config.toml
hidden_size = 256
vocab_size = 1024
norm_eps = 1e-05
tie_word_embeddings = false
init_std_o = 0.0311
learning_rate = 0.00944
lr_mult_o = 4.0
lr_head = 0.00343
max_grad_norm = 1.0
warmup_steps = 200
decay_shape = "square"
max_seq_len = 256
train_tokens = 207200000
dataset = "wikipedia_en"
MLP neurons of a small language model. Each row is named by its layer, matrix (up: input weights) and neuron, and shows model dimensions 0-255. Each number is 500 + 50 x the weight over its row's rms, rounded and kept within 0 to 999. Numbers have three digits each.
After each neuron's rows, "fires on" lists the tokens most often at its 100 highest values on Wikipedia text that the model never trained on.

L4.up1016:512476508554521494472433475550419542550514533630533473466570474381455537409511493471579542520477504593498498438507497470390460519487526499528469451433500502591492518528500500509581422503555467547474540488417590491549436506511457530485565497587438523546436562466462451467425560501622481459488441508550474516454540545398498456468479484530493522497437519459393501468510562504606457446509481429545432396538453517440488491443509532476454534523467534479437566561490485428483527524513504464519574504616504538488482559466456532503635521511423668468405602506486482487456562605546606588527515534520547603452483504508468405457463510491473477530414511463498465524504522501475529484503545560470445557508473535472411412403522448505545569466517499601565493460491488509553514435596528
fires on: "our", "en", "4", "am", "ive", "al"

L2.up830:498583535554491545430452393480414446467518540472503365357426551483583556532520466510522481649494481453500489502469562464522546645475419462523460485466468497513501546549473494473433503480458481391542533589467496485437469466473499532574493446431613567625530523528446508605452445448474493530510450519555513530473486500521519543568510442540469484496488422452432492567381463502465500522547519474556478533536494509548433491525482456498489472465537477494627606388518537423521498435428532470537539551526410565514542508580491557575478506504431578505485569460510478545549461586419506543461461478592576438535528489465442431426525516533500514478503568544384438513542444557429488432512485491504485508419450522492523440485544468534512506530585514592535517482490487567535491549434483
fires on: " in", "W", " /", ",", "E", "-"

L2.up628:560547397547503416513469490570485600414491500573441570548500501521529565415546562476515474593458527482421512470502525462517486462591496594581511443478472653584471519494510427630501437490456628372519537431520584469507559596519527438461510425585462513566522429539463411468475561556555575455513515525393491464373452506480506469450539481512541546496562555532477491538493547525486500456506482411505477505527424568544440518528505490410478445514544474526538379471577612503498554493458490521511517476487472501419551462568494476464510521371468496567437475472487460520538494539552535575508499537489551506505524478527507453419448491507447551531532499512485534490530537454542384555507583506494509421474491419544516446443565509479464523485509437535479587416455451467521532440561485
fires on: "ated", "ied", "ted", "hed", "ld", "ased"

L4.up995:575474461450516528449548436562520408507508390509484508453498522452433442507502426480492533510466470481532550470555502486533621535527549463538527423558493521584623475411495519477486547536499574482442428524518496602552525489481644461502443461409551491445454500573537524462557471551483503516528470441560444389446536476521471557444507550529552516488464519499535420530446563456526563486542614545503461476497499595457437484465449480598516457507491499510445545477503449535467566516515609560512524518459479431580313584586481454526600497449561531502513536511469538604519413502378435558471503491469426473568583490526499481471497531490503436463501538567439565519507486590434420487460499435482546483502469526463630445417507462524527498491537560443548541484505572494464562567498511
fires on: " |", ".", "ers", " Rep"

L6.up804:504470482450491533523563444497511567457501474492536439525484569539533463602527587471445450436501536500493427407507554546488454555484559433459496494530452430517480503509457434566403479481471514490495410477448518498412423617526494488525513476514406550528508501406557471491491456579583469583483553552523462448533547545480483497528604500557647542542457482560418482474517543507482501491560618448505513517433451465571562567431554534465458582486469573520466504443537536433582462481469560465538542454531473564556425460495532589538540540543451525494484462492518516524512431531455509482507471540413417509493353483433529437508526450476566550453476566549543481518435458671585546493417425561434437517457416392446416522505510546528493488535499569485536443494440407537453487514473467
fires on: "ly", "as", "ost", "t"

L2.up784:539510411494434555486465476544421465500452504533449489521500454483457576507408574475503490488398510554466426582519436532472598561561481493424607564494439471447474495448469436547504402540480545491439511426466444606518463512541550444445422574542494412479511501529456404545492402577460459529490495424469517518512506482525487478441546525486501455516572431426495496580531501501490499518426396479467496492537482527600563533495514538487465474485473553490471474495425425524473474424543652448512493498496501544582496480527421470434459552482476558503472485471475531461576452503507531570520513501447548585427519490567568494425598502368516527598514470582412562493523523598537576486546504516427540547438520487548560572431546452521505532528413395469541445472599479562526415538474421
fires on: " L", " l", " that", " ass", "L", " rel"

L2.up509:552536548503522498528517421430498520518484468426440508567430458409513594483526515462438569538523536535439423492510580413560510539441461488521504464524517465492532466528557528550495447494458528468569422463535529463423539592436505523549588494556577560516448526399487528488432550487518530504444470505527624417542516510412497513437447457439527516549498608525501493523445537486532531470474515472407537510437495501500514526578441469555521506486448470513462470514434506494362515465466365545570525454450443483560490524422534447596452606562573399503518464547483500481489522547490527530493513520473490541497497448587589510648516503537519473425497369472434568533479461451391550527474541506459480512528517507431492483507455536605495515494399530445474648446404466461497470583489402
fires on: "g", "t", " ag"

L4.up695:531469486585478482529467413563443547556601539609622477563550523511534454484465499518532460477412572496547584573471484484509424607520502531428521460495545530477481474520533515498423442492458507512491586424485449438521447525492532490407465420479468437403579492518490566537521457542569458458419549486462509543445393488473498536473504593554548525471528506477477376446471553486444551511513445529571458538491528470596537611442498637526515593496577454554505529474473553463539538433485476484623574490409464472500424463505524514502499541457499487489530418472522615529420571502477559557518573428511419519422435388494566442467484475482500472415522514426498417539417534479411443446527504493431493558492517429490519431427539524542548582458505555471505511490498557559509496500485506
fires on: "n", "en", "r", "ur", "and", "our"

L6.up723:490544532560505530477517451566556602517469406462504547386537544439456534437532510497489605544457494496530547456543504483535672478461521456501443500502479510464575511473565451553458505492552521380473573455471500477552524508526503471554419476526552540439572352501544595610554527525488361479475468448479455536438560500521507531530539429533460521438441518423440559467553409498507491561506475463358532492511534546522519506497438429487556461515499507490558409406526544468477404452559460455412627542421601460520450478484565565458561504521421512490392583465516513554527463534494486563511535500517487480490476560475500517541396629456477470449509501504486523507505495508471576494415531442451589490449567509565483501503557523482395455499482462501550491479456441467450490514493503
fires on: "y", "ly", "t", "end", "and", "."

L4.up510:471444533519488460476522408497555564456517571520495471480454482463475528471449473451473554471568477579478506542464492423494475412549539571516489494561464459471597554555591477553444513556463552496511467459420594537504534497519469506499548473553398549519434552560501419534480489537554578568330504537520418576453542480491452495505528429572485463547456455504511421488369527533584517513535417468431496579526552490480477455559498582426525538517433499513445564566504470461554450483515562585458503509574501396398439560472581543484479504491511458454380441539573469454553538487572567475444492472562485531378539506496479517537517660482449598424523536463512503491534536496492489433483566510516446455516494454503445506476410531550493528502499540523487533462481446619423582399467535
fires on: "st", "r", "ro", "w", "re"

L6.up100:559440434487553627471512516434486449489502503473567494541502418477481561437553474462510549580474567535592588540577425561500552442442504533543459535460452355494518489502488523546533497554554584459497488497483550443454462523508512537537419504513528557453410361550448515542490535480540455499440498564584576528585449517444556558465461501554451448453540459521577553495484457546499457481430530610526527482467443501517511500451527508577538440501526386470493562571532523465482528447466559416582441565458528550508507555538501438426490535466508481535522460395591516573563555482470412552455519510542440485494568464579524530434457437562510477534449450509481519543522439473496499402466478475516554398522481450368576521458441533520392384458528473558460514465569479543574543531503442
fires on: "am", "ou", "ol", "as", "u", "om"

L2.up17:500571520426519468579513531488548515482538482545500490454493490512539536575448447505585533401520541582497480517623538527431455450543459424448513582519498476442518528441504568431493452472501588613494484534493507572523411520518510528438472579538602467510527547465446491532496441529550535404498474469435572480550457480502496524530444480498577505479504533465545553508364465532586540494524526627477516503504412512533456532494416570551506470571379415510493514523405494552567522492570459502504473507457496482478503440503464503507438511518504435497500497493575547482496511529497411525480441544425550545415578541446599555486504487421487541507538518491529492534416497501499547481432521503484381439445631632619513435543617544471575544445396411516526516534469471402548421468469519
fires on: " L", "L"

L3.up774:523507476497511461358598520571465499506417536489424567479441453500596570570461566431520428447518489543466526446522484486536495547521540467496495516469412492514547533457465553568489432524448598519534489528523499565587507451387549447475555484551551520396485437520482485520577462596483534488447486536487583543564500532485521531506478506507532520485500464441467528515540428453486547521442429490413476490471478499596501556514450525525471472407496438442580432468537495526456511487594466482555514518509439657516466492465519443519421544483440445497490502514518520489523491464560586501535479512444487573630559561551462493313432511539537490548591450559470473458496487523452424458583445481563472363560494522479567555475496453650527498499590531440427472468458449537508511492426474
fires on: "ents", "ts", "le", "ens", "ans", "ors"

L6.up1021:510483426560503592523428426464481594457434496567457551537572557459503512572493509407522468495415485539495543500418655488472476494459485457556579448547467571541470471494491473525445448496485514534487458518436457553461479481506354470602527437465424465496473572497509496520497546514576486488437565520454498514473528530516477535543467561395557496590514515495459512473478489534500560498466508462473503462428493571517478464518494433482561544468425527465444540545446630516538575455428545490494496445554500439527539459532455429584504474477539513584449569436492443516492453541525403421487481430512555486516474535518576466475532538435454523557528471517434628452498472518436413528604495417524486578526510419442524489482536480562627495533456461563474467343576506461642482417522484
fires on: "g", "on", "er", "l", " ", "im"

L2.up219:482551539468558428547484383461558420525592548555553418504471442436487474497613492439546498548570610463603527478542558550572510443432553510479515494479507557521474488538530572495529537531411417523472535442528492523426461498485527524579462489532622448537481447516497496543457439505428489559492482524469518439546507393551529473493558573422463439469402440470485458432516534545487607535474590546372482441407613442449456532513475549482487546539450569556544438558383448465533527508577387491448431485476470507471512471444366422522487513556566496501435444457482508487481579475544413556454503539496503502498507461481471496467514533530528435450498532507558490589486484536481450548500583534443524582525540525626507543584418535518488575542468524500499526506517505521568555545478497
fires on: " gr", "chool", "gr", "oup", " its"

L4.up204:411489535511491523541514562618511528415532496491525545473517553486453439530472491459465500492508546500460505513529461596466384466619625464550475565492511482445484557457474518537527440513518565500359484528436564556518559517507479492492394457623535426501498595565463543440438457521445495535551522477474515566441535447470541508540433644479491535518495475486435627559503431522462459549513548453518514518434541532493483471417491583480556421488460457555524593487577570490504507503603535506517461459502509497511511535534530452563555524484522441451457492517477468531530419518443491462507487667370442510453511575578514602501506556495470643484471497535482579434451378482485474529561514571511496459438497540548525468515502500534515480526503490501403510480465404468449488394543483
fires on: " l", " L", "ver", "L"

L6.up897:520423475562464378430480547468458498557550537557538576470523508473529412507450508494561546517439443560494402457536448366499518475499519525522586477423459456510474592520526426496521482425511486538513529531542574448512483437468483583514462415548435550469526506506449483479442439494528469400485559600489537513517526446476462477508442533543515485464491532509440487477543586475432509552603488460596486515487553429509539588402460461474445491440495443523487424473497528491496482467521462449554529506534594417496444529443506576455473565512435529479491561471561528468414600571562562589470484495484590560395544495471451513555456573532613531420545509498434480533499474600579502491522508395440492487522433291529516406505518510488487509467551521558517419524497520530468538528483416
fires on: "al", "ive", "our", "en", "ent"

L4.up669:528631501562544428507580455491505425521463442505511557482499543411470481521495544478564477412458498490542482511515518470508517486522507472565518484478619588507537496543560600557513497537518550551482471566515565501492421493466521479454451501479488553372497460546535435512521628542545529570509509534441575529493438435462524626534616393461495453402426464510555486460566554499493505414535464489400428464486490426481419440482464578518516481500503374536563521512538443496576484606542500485459506553520547516460509499369516504474513491582502431478560517428521444515374536530501454463478452462475466536516588472478443484518491497501604521475588457561461528473513489494469535489566551424508533507429531496374498490509340538469483492491510463497376625524463545520517481471482528
fires on: "a", "ion", "ge", "ist", "ate", "ust"

L4.up530:509544450499463537536534457504408518468472472523516519545472409552479543442555441454407446470481393464494552539521613536513454453468479553580412393506453539440536548514462414523546557532526444566455555428497488481498480460470414573632497547567578445561532476507460509502473480552488602493516412546425484554537583410565478481496568577468543520589476591401501478510517437531507525550565487476524451532485606465588487541522482572367436494539532405473550593449505521477492498546524412530514552460492463501503479495617467484463407495429542521469456567509483542478513463558497408532459465477562515518481528624444477576443462576518508463495450525480460467423491527509563557560467539481509502485541510518525472634465575496571540514557557474529540500495427577444436522469518429
fires on: "in", "gr", " gr", "re", "r", "enn"

L2.up292:548471555423550511549516417549468452480510493539575529512402419453471541484458522426485459558520576481510533411450566442508515540517533521562541419473507466472467586466463442544524534526517549567485456534494452589537454508455585562450587481403443408496519487473508472534539502449504507441509452453501429571410579487440425542549531487533536451512449485535599515552557586491529501496450540454494514434496464571455509437506513463512463476537494524549446543370408550509558547463456537492507627435466514434537433556480452415536513475536564499497394556505404550466545561478348494494560468505497474496568458476543558465461553475439507471554590500514458561531511465446497572565400512400431585518555422485517549448371460531547552414478476509488556626464549506497508488492475526
fires on: ".", " |", ";", ","

L2.up970:542454553610541525540417553489439455534432517402520506534496516458460474379519588489469542580533572596516455570474545505460534531498545460488457543535558506557535483567581621528475537448515408539578583539527518585393518541555513511542483470484530456458409538510563516587450510473601479452482488457495537545562511400492402571472388517506509406516547512458446413415470524531418442475543467528530445529510598516502428523475484512475501530485553507548442452529455488443477561441495488473574490427468459532550495487463481502584474527557536469620496446463489468449399517525492482485457531549442542506526584351501530449575556462488499483431439496541434507427503516509486467466465474511493473588540492490437539382483492485492502488475577551498526569397432521374438494560499525
fires on: "g", " dec", " ag", " qu"

L4.up588:510475471453526456478517596513487515468474472590427502479489496436471479489607472531521472520531512477454550521558579462547488580514499473493434526521469444426460465585501492506554579514522595514454434533441540573557483513488460487534544414509498525490618551511491505576486492480473416520498486495412541513481526415468457591499568548516496475564398485494483544455437579535522499480525509488459508467568453516565547640504512534589522493532584427416455496500440531550455471539450423432340558551576579479578430467521519533536522479531539566525399570516539494517444529553586493557480559400468412461542526568477582441479559538591419475487510553462558599429542431463520580452471556419531506467529526441498508570527531438408485557487459419535471489427401468395471481465485527
fires on: "ity", "ork", "ouse", "er", "and", "."

L2.up38:493517491473461466473565535551503427482536478520508465516469408470498516525599427520471449496421417500511421497563462625444538521410400541425437499567473471488498483497473509509556472457506528514580579479475616536535513432501521545554622543437558580454478439582466558557524477481484526476436486484421454571439580482499479573574529564496515521589554461519558558429497579521447561510547574539486438478482422462484463484426497584454574526511554488447536487461490592435459549495614395543453551505584511436522479499456487506426555451510434515485552504541550455462422496585454428523512446516456480455512452438565537603441452438475413550542446516543583391572434504427509550539502530550494499511392517511462403502495530495472478449619523497491523490541455572486505448488571497
fires on: "arl", " t", "ap", " re", " again"

L2.up544:468439490383506449546537481513547506509448479566500538600425487474465529499508479524443516547545639555466481392453548446441504497504479403443458458408445481498539610508518602593486473484453492554415483537500529535462423460429392372468472517512515578510530507526474522514574498533529481568550522543438497463536557541438477501560440470511437532468466459580427470438541505427472575618428505522393597515460443484479569421584490557554416593499526514497509534538581443494542498585506499460515425508486481555445519510521509590530461508500542482453517493475579411473456419523459438494540410467513526542464474518605551465475386503566523444477438451465465443447445495425499445547581531497556491498514467612510541454470445482522487551514455534474502438525555532614426509499501484
fires on: "res", "es", "ens", "ers", "ons"

L3.up196:482475439538475403463506394584498546575524498478557487509432437522428518429558487502519442462480458530537547493470548486442437377536561558499437528539382599523513536511517503470478551491398445553429523382607463466380572496479458509496550469496572438483481538458430496558622478540521490478499466445558411436548505513481502499469551534529514418563435536494512528390529381529457529411536554442467429497476636588515518530576457475418425463539514529573462555479496531481548527525453507496484492442508564543481571517535532500456548536559556544418524519512489504559464509469510455453547422509523450527437510443536431504500428506500535503451543515556534533551474503625496549478521458496515488617489541543606468484448586393554515589510453461495469519470507493470429567579494446
fires on: "rib", " gr", "gr", " Gr", "oll", " other"

L4.up930:469479457523526378492417597511514558464485467511572567516517492571552485496556515528534390546589503427485490556445491412476474441510406540521598453564456383473519476530500446464434480547520515576491511491461493479554507444521516521564453488525472483349446497536551479491576545539469489471503488454524554524426463557463474554447518541512495442491453429509574501538512434407520508450508489536431530458583516473540454521472536504549517444575524498533447469445555523571530443620502457456454511607431525495481522493352477517540487389483524439477517578503487505541507467573569556539501475508565423510502477484481460438519485458448530482567519466503560508465498435570475474483427436441602521494502551486447491535429562479553459552618386489472471460552604507590609433559606405
fires on: "ad", "at", "ist", "a", "ie"

L6.up643:481545553456523434525542505503501512498469529516462463533471451493585456536542506463551488410518430442469533550403536467566538566448469414561518535487567516436524489445533467437567512465503504540424368529547514528457461479499508513572488474426495598543543519571463393485460460486542547459542456548484446384419547609575556513441534524503446628532498461472500516473482488524501441410487583560458527528566553551522532414464454565518463456484559520440542443528465471496502480520368536493489467530434538503487414422562557527447514469537488430397480516480622487455512515440404475584537552511568492458488507471462456536465587462456484546498556551499514555556425519569448535557477540542490435489454391493575520581434538522617650541435470551455511482577430492548547518468468489
fires on: "w", "t", "f", "ther", "rans", "old"

L3.up658:502518483462484553540544528522445516522513527506501531474527487505585453458487522429549508531498468487541485512407532435510511493492505420518405567394476516520518488495588506518491368468451500516506561513616486553430420494430529439478519519558597419488562576515457512594496523551474469571476432516375545539496533601514488514458538524438504487441422544520565539456505526444490438472465483497490509363505534566527531449527492524474561462444468546492587484513558526489498537509518522500532539519507461505528546498465505564553532574426514491542552440496521472452520418506551486441488423500455493524556515505564501503432440540371551514484502518389493489435527546404623420611527461556547401409571496627545598469454530443501451548437443600344454453541450486525509545442402467
fires on: "ens", "ors", "les", "ers", "ents"

L3.up3:583532422500551413500430407490501573525559392502472443456546475445530489430466508503559413604531515556580548493452504567554426552662453372601498545534475500593453515594533522562561502541452554522562512507555478587472501554503434550438550500504568525520551486494469437484525549482476466548543439575452508595442494515429481539420559457521495484611508521463430509537450499576467448496508457498481387500403395452564476483478506497551446534530509475470491419508489553476509490492463468496504498510634560512555476545507472435501487500435437441468408597491609438534456381444541422527522559476470417499531559437551499491483452434541480532513497526510515500471463462498442449482529556513484473490512509475559592483489527530484445448473524406472540441416537535470506552596526479
fires on: "iv", " dec", "v", "erv", "areer"

L4.up615:494416483452451476488526383470461528456495497490467489580555487489505479626512478552497441477489578464476595473542549453581480539484537535530594501542495527568344503476543473468582485517517501548504543514411483487556476462472496527586531383513450533567568499409453481538539529442453485459482530550497501481562429439427470594404440530608567499480507470539460576609500554533553495561490525631543464425465497528492489535445518497458579492456546582522415500445472545541515497495453502544491449494465511521529513450556447420484566506514531466525476468471353459518431561540558523532502482439540506476457527576477448422483541478574468433569525510463496519509505588468452509526409567552490433446486487517546645461571527481493501653467453542483531490496541472487561459371580496
fires on: "ed", "s", "er", "ra", "re", "ant"

L3.up220:529455524513509462552442433464533544468555420477573565492541472499514434477545605469471490531504494570482474497458512527544423489418454456433517532500511501582489519557461456537491444515595506537472468425473546488490502618415533501539532492490448507436571433562536415504526549538467560516589433532501496587394513585464555519457554418450476450586563513500447460480427525532528536529611485442478465450498501513394488423550374564542486444498548460500627511574566474503525560518472518526471432509444512529560539425485470330569511457502490417480478444468550520501541478466592509547517496424423531445539417496517605590534500495483487538565404522471514549430509426495553452545592494470551461471465469469516584482475488527492500556528541518454591435538525449507505482418389603
fires on: "ed", "and", "us", "v", "iv"

L2.up224:554513465518525401509428458497492544489416424567517486522460531627487424516537566497541484619510403498435466544374486501519497533503462467498536491562510454476505475479400470427479472519491469396497561470535470468485476557542505395440498431579530506510513498456487490550549503487433488442472508557483530468450473508608382605600406462552521594471501405436534554421530427490465511543466584507522540583520514538428582532611516525562513441501470499545532535434587499514459457572443535501471539472461423511589505579552550550515565503431427541477533451467446513553538439461442539473432492528469568429456520403500462535487522478488494466532506431529483450520570437553432479439521563470521488520325478459532558592565505525416504604499524493520528550504438506529479538524461474
fires on: "N", "W", "E", "2", " from", "S"

L3.up545:509474468545600492398517442563486488506471523600389553629468530465573616588499501438502480460553549472501472629535512446652518467582479566488415489515611511502580447492528502442393519536440587496432476515501398512534481601524526487499453366481492516469430520496493440501526447516466510426548413462508511457566523466490413495465446552507515470474506486509472486425452490499477567523480549407517484500497459417508450449482423469603465530508619499530417443494558567620523480536435532525514512466438497401524413518506601409492508496446509542530554484587527506555504418538435504471441523462508471474490496478456527480437531524478529488471527492553524495466558528507479500400469503482496497452509510529495571585403493483459561509431522504485534464491537529400481565609546500
fires on: ").", " United", "\".", ".", " |", "qu"

L3.up1011:483521496430519532566435532545517485499462480468540522496544492466452498495542504521551462375518510598599572404527505526439527481519500495533535538460415515528520486469455537518539446577358505526449580449492455489503549551505453559509507514528501532446515490463464465411527620447521508449528526620503485500506432509514487479525510505435499451491495554559429481487500550533513617431489512471507432444429534477530415417469539502521474423487583557558408568547496473542499467478491535399461520474526492393517507371481517586514474464561547418473560512501576557563543447610576528473543554439543470454491475516498484518578419404550458497534452462448417500565432484537483511387481431538525468384452520591579592524524507467481584422554474544479569471389526599472459430469480427
fires on: " Y", " y", "th", "ut", " R", "m"

L4.up433:606489525472464500529516545435499500527503469415481470532440485465414431576513502466519527482457536591536518450480447484519534530504401531529553574508530494415513448581540554498448443470509547555451569499512515545478512525458435467506547406564568574483488452635425608471458521603518434495496475486536635496484509432520572551466572467429546538510536484556505494529494455516399419437548528506462459492476439460441475585489495602552477513475491505527481479467460580429540504561597475382488575499394392506548528496497380457453482440522510483442541455550484459479488610463550494551421533544499488437537534513501541530502531548480506456480489516417491433445628431481490487498579583535423482530527440516588444466498464455567480491496459496371467630427448462505483502528552464
fires on: "ir", "ru", "ount", "ra", "he", "ou"

L4.up265:531516445501401527446584442502596508602415518565453482460549524553373550526541551485452544476517479605510530615552408568578552560557559563392522497456497504511595532481591458546585489497525474433546529496473455595486470517437581563493536492469438451547484496480579480489499507456577504527439528449521471406468442475506474489496478537513439556462409409421576550411479439544520541532513485444551408523530491480549562558528496498463476528507470463479444503412495548487474565515527526376407588448505452461582422558512452472576443531482520476430495462583520535497540530467499596541517479488453542443510442538458555551444458390480649523519417454530477434472507440512546494476547473478481460492485588489516547467510514521520494437526531490544476532469469383467569503574489497
fires on: "ist", "ver", "od", " not", "our", "out"

L4.up417:509524490498427553501490492511402495467472570501550461561466450514468477503529579474533516487487610489463548545492473514544427510502567558484528508494440604541371520540508545575524490489461477585404487515413446460509415519419592507406460483575542482555559519506490430411519566511522420430544601489492426531504389506503534465497382446533551493460310463526487493461439455535473566500487496527439493505499503565503521469499515508458469413508418602619589548477526486562557478512536582587609481587550420482497542545521471510544575521570501523524479556387455485525479550568459468581461532513505444462448450500484448427514483521543513418427546600553548486453448484485493464510532481613443480494491565517481519525492498455533489577540508435518468567449441522488532448544579539
fires on: "ed", "ot", "ra", "ers", "erm", "ist"

L3.up191:412529559472491517525448474427523454512479535477412439527601510553500463536548507541545487442445525555518512597596573500427574616522489444494484502459436440504494572467482434537582436494509565614508517409508462530479497539433549515414475441488519507465447613568488445569454541436422499490461515445542508410446520506510538494538480463493520521458532556448477508473522612524500546545503480483582546495565412489470480435470481543587406466545436536533499500544487512523450528477564461483618530477512445515504461529439424428519521443520551411420512492461548531537454427472517432508509470574363540527554432545607496523394490475438449570496548528516516456437493449545550488537522525592511479401530504541641507473441552476484550496447472483491535406543586429537535448385539465
fires on: " L", "el", "L", "ons"

L2.up832:513452490549503432442512497540415554460518452488502488471527477502483496463510544488555500554445536550445519432399584461564509515520499461501537531602476525575440599480513464501519400548419605387467539484581496535459523542461554389467492458532557545457536495450466479450473490426530569464523469553426543540420482446428417492451502544527472559480586540444436581545497475517516429499437517547560537504519515491423496431569493462495493450567513520561400408547487524501498566574490462527550468524522471471496494406565466458512520543493438449528586460447488561484546536502518556561487545532356477422469473489512620463461488529528512492609557544544433619485502508461513506480589481535471439443346520520537546504628501576502388499428516453483579545554397478455513537551521515
fires on: "ed", "ied", " found"

L6.up623:589484471490533496500467476478555591505545551584393469522508577472530504500524431470454454498533393557506563487513532496514597553451551547462522557568541527507382517476556571515551424493517476491458448613413534526496516573489461435460406557444576518446557497542513442471463493456564525592405702532518444430562456506470526453475498436510536579481488465505520513543444496508413552495534476459522450525537428434576493429481540470504433613455526479535432543464574512448516459572554601468527439551466455541558443524559516487506491516542437532449342533484491439511506519532511481441497442495481511576557424468435478454487469442536497525435422485562547509521472443367548476479540478503449509510507511521527539555469614563509569447482555510510536461443409408467502515469503513
fires on: "ot", "ly", " not", "ver", "t"

L3.up72:444462511489551416568510462470560543552455562497489537566526565492601540433461384489424425469535457569505522556506524401613481535523557514542470471345464487478598563472496488513484591473520436485462521473537491430474467516486461466457439467473443482510414537525504414512582552421548524448471515579507428557505467431481465464498503497511521465490428520526463524432493576397539526469392533571505484535381529524479469503607495515457511521554537545473516416615504608534498502504550433486503473556460530533488401565408539543512521484513523484470541526445489463473565513520433501459567521475572408601524521462508593505554408509498519514432539464534475482522585505500544577461404462443504478612487562532468523531557499467515469466442359477454458546481588501582524573562505461
fires on: "t", "e", "th", "in", "h", "i"

L3.up215:557444510489509535388622474516468532375444472525575498640449434449514586440533491580493557548476533432489518573431541564442588467498499517452461456388498455432556525570492496612484482433513474553413484560467467449510512505465524444533420502482416536429501427484428481551474474505520530514434495524434550547487470505541534568485501483514502594520479533599465551448538501485440504518475570590520480516465452541540549514578472536514487575463483446555488509537483502578437549613523534417510538464485495535487444543458493433368547469527514489506541512479480438502427468445491514574469437419409559431530466584550522512487444543473598445523484521553435507511602374548513463441486458458524515492538452492494446547505553486562435536489556477377577526496559400446542495483426487
fires on: "ou", "ine", "as", "ice", "ain", "e"

L4.up6:478474566552456487474496351496569498542471513448505612487489466431522501557482517492610538543389472581432481483457572493508452424515496479516489438555561543516413445424493375504531460495461587536518508439479582421536561547514552432453453453497410479478413539514578481487513556518524425435470478447460489575418577449550521571516505396456507397464485573525486512448562558573555523504519538502510512423590498459510525505571464519536467530525447589473517541494493540432492502474549504434501494421484478452479562501499469593454557507522395566448503501535486453481519472555495457507535611548512489491460501502565479497489557443439447501528529483483500478442524451562543448338484598455506611487561552389512468523467484481523531473589480482507506531414609569374464489531467538
fires on: " ", "est", "g", ".", "cc", "–"

L6.up687:543472510448462404511530408524397456482618487455503499436581449530421462503453432451447484489542575486543456557415536493488596449488463519495474600517570421527524443493502528457556442573501459466536499512484434433474491460472570487520564495468563524508492460620547576530383584494560516623462525463464550420408535554457521547411535448582538481425395483530424538473450515483498510484473496459551457464504438381514462437443498533536503474508495439504566589483429453556448511553560504486504443522431489653450555530565452522479486476557488511527506504561553493581498479516553568491525454512545559445564513549421589467534492534549549517455496460549468416474543498464552501522533555464504490545448428592483523488572399529555491429477550518452633550512449456447530455523525474
fires on: "ir", "p", "f", "m", "he"

L3.up10:553461506501491473554414583531565432475582533491510572530536491544491561557536556535504427385504566557499481465513369460581445490566460499510480557472495555422572566513451552438476559485583482418470562522459525542446541515482511500444437481465448538477462568483505448427504620498517526448535517571526588399463484540535459592555570491488430412476521517591490458440539445350528459511616520466459438530437513495497433474546545512479478487552460542506555575472478529498461434454493471499474418513546481453487482516383453589561526402538497431547540440514425528506505502486448577510462474488489477569602506544462533472528495592591480576465570477550410521499607439565467525419529513486537489452475502437484606482442465429503410465496515521505494388511543520544528515498528430
fires on: "h", "m", "th", "ph", "ie", "at"

L3.up135:438533547418496484444586558521452547610533528573484583439457440446486459504607468591544548516511476465484523508506563550476554532486569477477436573481547543454473405552523487451520464403496526504479535546535567449470572425564509589521529518459593566564432597496489552608587442494519470558442442452419539394491463512552481454476523488503448491495479541518523470514408558547595493471424527445428472517425483566518541421543429532529445492504398453521501503538394556433487586542437548460569529510532565380526504450495486495445461463522488530405541419487458511443541445486531440473514530505524412504492573422427508555508519502456495495409489482481549555501483560482514537581444579507465516425503542509558469479518588480501560533487474533414524463388598458530452534413554517
fires on: "if", " pe", "ther", "ist", "og", "old"

L4.up832:516519525517487416602427445473438492527534498450579465457586429564480439535502508514489512493418520522504568460506571479432592527552490487597525594479535532581506477489514527568461519456508506486490549392444451473529479497460557458567529472482438489509475485532557482517526517543505484546522516423414499462467582554523541492430572475410572496411427423476512455412443478443489527599473493472418574548569505490521523554535465595499410455498502517482399526481411466517513575507526625467453408449439450560507616471531474517542550538574429438438499545525576359512506458527531535536548368507520538515460443520547486411471530430489439576455409545541419487482457488471501490484511563544520462383489496571453521559475560525489466482610507550517522474613488507493497514403474548
fires on: "s", "p", "a", "he", "b"